{"num_key_value_heads": 2, "tie_word_embeddings": false, "beta1": 0.9, "decay_shape": "linear"}
MLP neurons of a small language model. Each row is named by its layer, matrix (gate and up: input weights; down: output weights) and neuron, and shows model dimensions 245-340. Each number is 500 + 50 x the weight over its row's rms, rounded and kept within 0 to 999. Numbers have three digits each. A neuron's up and down rows have the sign that makes its largest values positive.
A block is one neuron, or neurons of one layer that tend to fire together. After each block is what it responds to, as a language model described it from the Wikipedia text at the highest values.

L4.gate1449:532613406499464504552485572577490548530518571544502541527512501425423544489487449571441501439471509488516554517514516486436585503509509512466582504469543488482474548465606431564585495569472557563548506486532546544476541540566542502494558456548449504508522480543479501497487417376574518538
L4.up1449:534408409505586638516549471484473543560606522510491443521554511470519433528507533473488465485488503486579497495499501454555566447454445489436505456556502409455492567456598478497557407523478547540539474489468478528485506537542595452516516453568499509481471544531476547407462438502491499535
L4.down1449:489525569494544490388488369444427546520464407460502510427493455510580491514508499429538481553587572543485407466506440534409588575534444514531446584573568508553540500484548466525512515516527485484522508553452507457505497400489380495513523491489564509484482500507527496527499487636472459535
L4.gate1466:433452586513500390497421592524520557540472485463448462521575420483515499514479460526483588552498480534465449540432546493439499564550495522464586497489458469517568506454504439459498437516467454399496444522520520471517541518580469577478510470513459520470469578606507551433454381516521474560
L4.up1466:519537493493508436532516464485576512455646483494618562561533488417512533565521500466492578594450483380482525594491548405345565451475458375438430527505519445512491467469537491535538501453443544413509530461484477514459536512480565500546459548545461584411517480532525612476495458495493601564
L4.down1466:532511511561448495495526415433550468508500488444550405487442476540522542540535403547479493527562525495510492527462521598395479422441506537570494557551452478500416490555420488524425528483475569488465462436412586458511486499459551471539536532472509471463606449475508511554421580451456552490
L4.gate2097:503530441509522492607497472540530482474477477531550506527492482505524475418580600484525480522455557342405482386404509520451452570487495483494472526456521399464456509510548511531560390506496462513429559538554490493531561445508621368543489507552529472601529482533551447478523433487492480614
L4.up2097:476517510523562469567582633443531568436556506518514528494502502457423528491597518514419571462529574421480413566575576532393532539533587523477526529638560537516505478465483489473478489468421487482565456538547502513413418586493577553518523512528553513527480469586494450412522493466503443453
L4.down2097:555478506439517547610603477546416550488498514458523540382544477496500441437489480549498493576488512396517408482509423563408450467444448419580567502485472400406446455465570533507435452536519455478507531470410473452493548510540517407551509449515548473456470485444529438500447487448478512573
L4.gate2576:594511437504502425492454437509645463443532469407457507631514502550549482434400457473545603470531534441490534514474505461514555515470484477447470454460515475479549555491510518511429539454476479460417504498447514516503431513474516497563599567476485546624541563492524582556599545546535478446
L4.up2576:485462452526514518529471539525559524498588521466517473492530538452463466538537585584432486400448530516556388437557407367498472479427413483454364394449511496504455506460573493456485415559550514466415372467526467486454489544596475553525558569496428501524544487531500486510606419522464492510
L4.down2576:546457464462520577473532421465565405459490390506447502470489513405508489494579511488487521441574460480463528517479499464492507396492456452467516559575485442413468573430522593520440435620472474576584493487496427380519506472551494500434483517546529429447536409556471588511459485558449479369
Quantity and word completions. Tokens finishing a number or quantity phrase, such as sevent-y, 18-0,000, hundreds of, one of the; also final pieces of split words (Buddh-ist, friend-ly).

L3.gate3189:556596449473427595540486474537463433589497482459484509406472532489485529428483456607491531602519464497478460392550562524471448489591568524471503500433561552541441474515517530486440517554634538500490506523577505513526523590554527492382512458518558521423499460573496545449355455463530456455
L3.up3189:434509415494463528504491475523566471458518457490463534506512621506586505451462488513497478478528512478518546373536448432328390520423548547470569596492483482617565473529501422478563437471505459516446491531538454434476485437557579450443478478463544544460500579528524506544512582535549560484
L3.down3189:401552475503396475578545473483592442480472491565449520451420443485466539487465527553456539524498524619411507345448524485581446503506509575538523509456571467513501519563484538546524453453545512466579507440426621540454470518457504530461492520466573379445551452542441469513489407463524555511
First-person and second-person pronouns in titles. Mainly I and You, or the piece after a split Y, starting quoted song or show titles ("I'll Hold", "You Got It", YouTuber), plus scattered word fragments.

L5.gate1035:365582396531539439381484523554489543459510482444486480395520454582560573485423518532475519425401451536516491533477524558475501551403528518409431502448577510532454492457486488493467512442564625510562417497523520536506534502510574597488361483483541486447465444548521505436472419567434420428
L5.up1035:490548518466519485444477441541501534505580493435438483469589518526517472428506543468540427543513510517568456586470565454556461476513549510501457533626568434502534524442460498492541438518566461503565522529473434469421462491440586524507584528381449437431532486564483537529513575532532497422
L5.down1035:572535526456562527537401441532545509479426479481522547533537476445607529490466446517480486540501534506498519550460396526505445466558488489499493400392589478494512514505548497467587560525482489507495430484442485442536481448448501491422464457461424498537599531546523421539484508441512495523
L5.gate1690:544559501522585550473566438487535508503511404547493534478422498468505435435482472500476531437375466525522545568501423532456615583453434459480577506454444595538474360536471567502506431502466500483612512499530501470539577547451412498493480422449534464438503486405509499359498623505434481535
L5.up1690:492572494497532555552469474553573485604603383399551501395484447440431501561446543528556513529414488471504536561471580448463497503543413499490424475498367404491514475459353417545477554488499513481443527492545549512502488499515489540440500495431454512528481408482555546466491434434580561483
L5.down1690:529453539516638553423478475543589528446462538533435487529596447475507581487542532525497500587495470443361523457469427476549574465528533518510496398532534478433526542521469499503446393416470425457536436494459543406479535402451492540386529531521531428529517556470430575523426456475501609463
L5.gate1843:448544523593440537555490531485494443489487481441548583462485443389485510455427470541473509440533461441573559538514496524606506492441582527512462434501455522532514527485462472446565481642532499500507531472470554551522487463525483542455449556388528540509527464560477535415573473509487454503
L5.up1843:470541416487525530532490440468542537547570384470492493472464540441438519452470432555527451495479528447451449463394481530458464513518553425511554578533467466522440531499452399570526439467534483454483581465527531498572534441457485427500364563567492526519605515545497533488515420512582639522
L5.down1843:555524540529461574453437471462544521552444551497448629522490417491500567481577470520429433411447568414482561546510476464486557457441513519531586530452502507444560520511450509500554576535528538511496556408522433548534471501530472539533570531458511473479439490473590523504514525521493471515
L5.gate2065:471497396502553497532320499580544477477451495442580459424459386495503587456524498490452557533476457431555517575583483537572434511417615460489445536558560492536470535521504410524432448484541467522513512483573523516509455475515458480443415519472495442411561454438547577462487535553511519480
L5.up2065:498442417566476478402559526489566549457553431542520439432538507569453478547471536526551503481441525507484464506465440420590433528465473519524475592487546519425530561586457423594550443473548436487462476522475546480514560449504508467464655514588508483534519436531508548455449488464502534451
L5.down2065:371514489551492587541435550522434572511428447451536587477508541513479484549508426524446584472573491437398546452508515516525430451466546476532551478523473515467485569486470443521536573538470438506503506587481441591544474417420576489520484513548549457577509467504437477484506502545576471515
Subject pronouns, often quoted. Subject pronouns such as I, he, she and it, mostly I opening a direct quotation or song title ("I am", "I Don't Like Love"), plus stray word-piece fragments like he in spreadsheet.

L3.gate2461:492629472474631519517468476533476498545487511547564469507538397490456488427550534470544502572486456636505542546440456511497475491503445512559557418490453479587474500524461584442504490534473457514506454551472529536471525526515519559458500536626567641549552477471466418546453529482407489491
L3.up2461:504520550451494484472424481551399501466458500521391506483449512423519516527483488411531438546404411475516560453502518465469469487586518469509491519490479517504507490536519536518450465495435514442453562454486477426455437433448515583482448507494571489527520439555471519542464436428472532552
L3.down2461:509485468452463541495519499508421515464506436494534481517501579496501502640538592521488405504534538479558542495514495531548422435523394441559532477577594510486428554564498477472450498490451500457488538398452480519481516448517502466556463466537593530501553495539484536483496421425468501470
Number-ending tokens. Final pieces of numerals and spelled-out numbers giving counts or quantities, e.g. the 500 in 5,500, the y in seventy, the and in thousand.

L4.gate110:504554478552490522506519452447519517445613517493533592524470518440421520457510428412510722512495475593486535460483536564570476478384546544535519490533488554546550599477471425535541526473426458425516456520469472454395507539445532500482469549416510505403527423658473598490529485432630479495
L4.up110:541502544471450485482572457531473532569479462519518459464520497583554503537527466557507527492545408519543450503460529432580519427524504524413465556430578431520432493550491448468546483449402544587520474468488485559493542498453513469478474545404549485424509490431573518522508518444585531545
L4.down110:468454498450429401580393511541490543509489423504412541473489557478500450462498505573511463530445331415479526498489586491527557498480574532619491427537503484533537464422425477548553541545528501615505494495419458544451517518484516474493536582576435490482470504542465558491543469494576425481
L4.gate341:420474446535469466482472593452552600396516450456580451462575600508575469519601517554503467541524507365441511496529556444491524437517543475590450536489516495507495556572513467526437637584548546471502493471525580381446580482511574557406551482418466492438621503485543465563524485475460471479
L4.up341:472429504470533589430636542540455535530524488431468617570480561501396550483512396500455572492485533529504564446439518456545438462482572520457672513569558469622513449474549444504496530494424479520499466450573493507501558500460533492519541510502538432505495563464565507408533464462577502543
L4.down341:360458519514497440458512484544496505416482496547475469505489587585492538472575479509443452473560437518490603476656513501462481470479595506554541512444463542508482569503467511540519537454550437591505584465550489456592557494471430468475501561519524518559493586482530552442536560441556485511
L4.gate1558:506545528595518491467523543512450489466542420495520461504471492534452471579494444459403495498497493529520488435509512429623565534398551570500520493494477481452555445551539526554475521501557535506547407510558437476544491501415468533589576505516502529494454454473562339542459479481484558500
L4.up1558:407537491455464464493546503477515472564475436417471553455496520403481446442475476472508466451411573502529531487509560521586328476502566563537492550495506495467425489510490472449584502481504467411509448410446531537498555468599565454458551532491448434507524511486488593497514455576597498503
L4.down1558:553518553460533475498473523507449570431517415507480558564536434535526476594499459487422513377489487468430491570548573453457452534555616484411526531549574510538469498452564422546572474501473487496476473528523473523476627454647525447496470537479466512508470474402503542498508521515473472508
L4.gate2167:496584508576478480522460442468498518549525382582530560406526516554563471459491507532497425503525509633546522451509511416533472521416494522500569440581477442474516437520489547527550509496545518441503516461460385498530520478510530585463459644490548461419432470562491575470439476556515518566
L4.up2167:454567444490420548498567662487472449404550516522481541508595571453511444465445449478417507501520454517487486526596467479483489538493516567531603553499508552442559481409490478607481550540495556540534505460544462513434445486560608538541517493488493508485594508566525491522556529491496430529
L4.down2167:409494541468536483473429532521547507503533517569554390488499523457533516545468489442502550415536549470536434513474477466536491483489500560402503396411499408543511497457572504462498472518480530512554588486419426548525530467445488462504575558408589473504481435444484553442561552519555402500
Clause-opening function words. Early function tokens of a new clause, mostly in quoted speech or plot summaries: I after an opening quote, so after a comma, and contraction pieces like 's and 't.

L5.gate746:479514338478538582506450490521445461503532547436525465418584412528506465516488480481440587515426379516513506517464517544524522478537496426499494392481454562430543500586617407505528539545419563545473464458530541453512546538538532537544530476472416499538420500578489453562572475517516460561
L5.up746:523533418487473439633542514492424569470457492497449443509454536561546424569513529533524490549511550553512471511506432447497507479490511450455501519435446352449482572505543498521448518550585548490491609525461526460402513518432537472438429473537614541479430512470558566516578381493461607553
L5.down746:563506509570566480484552525430534463539526561542421543446528507532553432549485515546357516451540500524558587444642461488602449488529476547522497542411464542468512495436491463559459442514564545381529523505521500521477475570527502522501531513492590508480557492443524508427518514423472458472
L5.gate2050:545590502550533418499524471500468498419490449506470496566460441522468451500464522541565577571492539426440415522440494543439468482428503491457506440465580443503574440542492550426526618544536593495498468477361515540574488661498440549524480499511399468550460490574500448513490455486514494532
L5.up2050:499500488458464437445451524415531397607549473537529501438529481554490528533452522430433505530522529539447557432462435539523563514573463530480523466569440554447445487488476569438511529489491480481523448488443558489517447545500439529534493525500503451510537588487527560564497448387471498468
L5.down2050:440548532585412530469401530477484640465487550491522544576536487536545535503603545417476441497500475517562401549493510508468536620501362561556510509511560486548512447502380545617458504530490482460500540394446546548551462550410479392452543527502359562485484481457516476407446545456441486506
L5.gate2073:467567461465390498426579372573547550458547494446583535481483534414456484493481523497525594476541463491479450547454411473480456459503508603462496630473567516496537461513550467477452500510518490511586433582502452558446554482561450442527522555505544595455450511435540429570543466486511504432
L5.up2073:454526479526511488524420499468455409476461447577500470431471572514518541466565487474608482502442524490545495436546494565595439429540506472384448499458569606473501489486513474449487537443525562464467490552528495561390522477526535563526590513507523503495493495500557596424508484528471505452
L5.down2073:523539514457506565551495416488467537516506554477501502429498558467487385466451499454489537484580507444456519510500555475537390508526459517450421500437550487503499434505501509526466416545447478424467468452546588503496441472467513473509411477483561518458624492476452531536504453515449483468
L5.gate2755:442595508470511535419494467454538512528540416503524548500627490456510506583415461486522515531412486489462498500522466508531443479441478492458445419491452531532453512491491468519514580432501513540473415513531578478552455487480497591522459512543572492491466538584547488442434462427477528472
L5.up2755:528428526448547546491536554408429429602609538526549461565489463487490482456395636459508456575535525539474480405590507518482496502619381491544477543531536519514453492484505525508447519518596492561481452416461486516485436588449550573501495489600528490517477447497503586403414463608436489477
L5.down2755:473604453495507540493544549442532389640524499472560527526495496480483490537532524504379501579496583490514566488603504531561564574516386452465601501477448554466615481537413515502511543490582508454550547488479506478516444469485539467453536446490505545495551477486406522463455445497453451509
Quantity number endings. Final digits or magnitude word of a stated count or amount, e.g. 200,000 copies, 11 million, 2,950; sometimes "of" before a noun.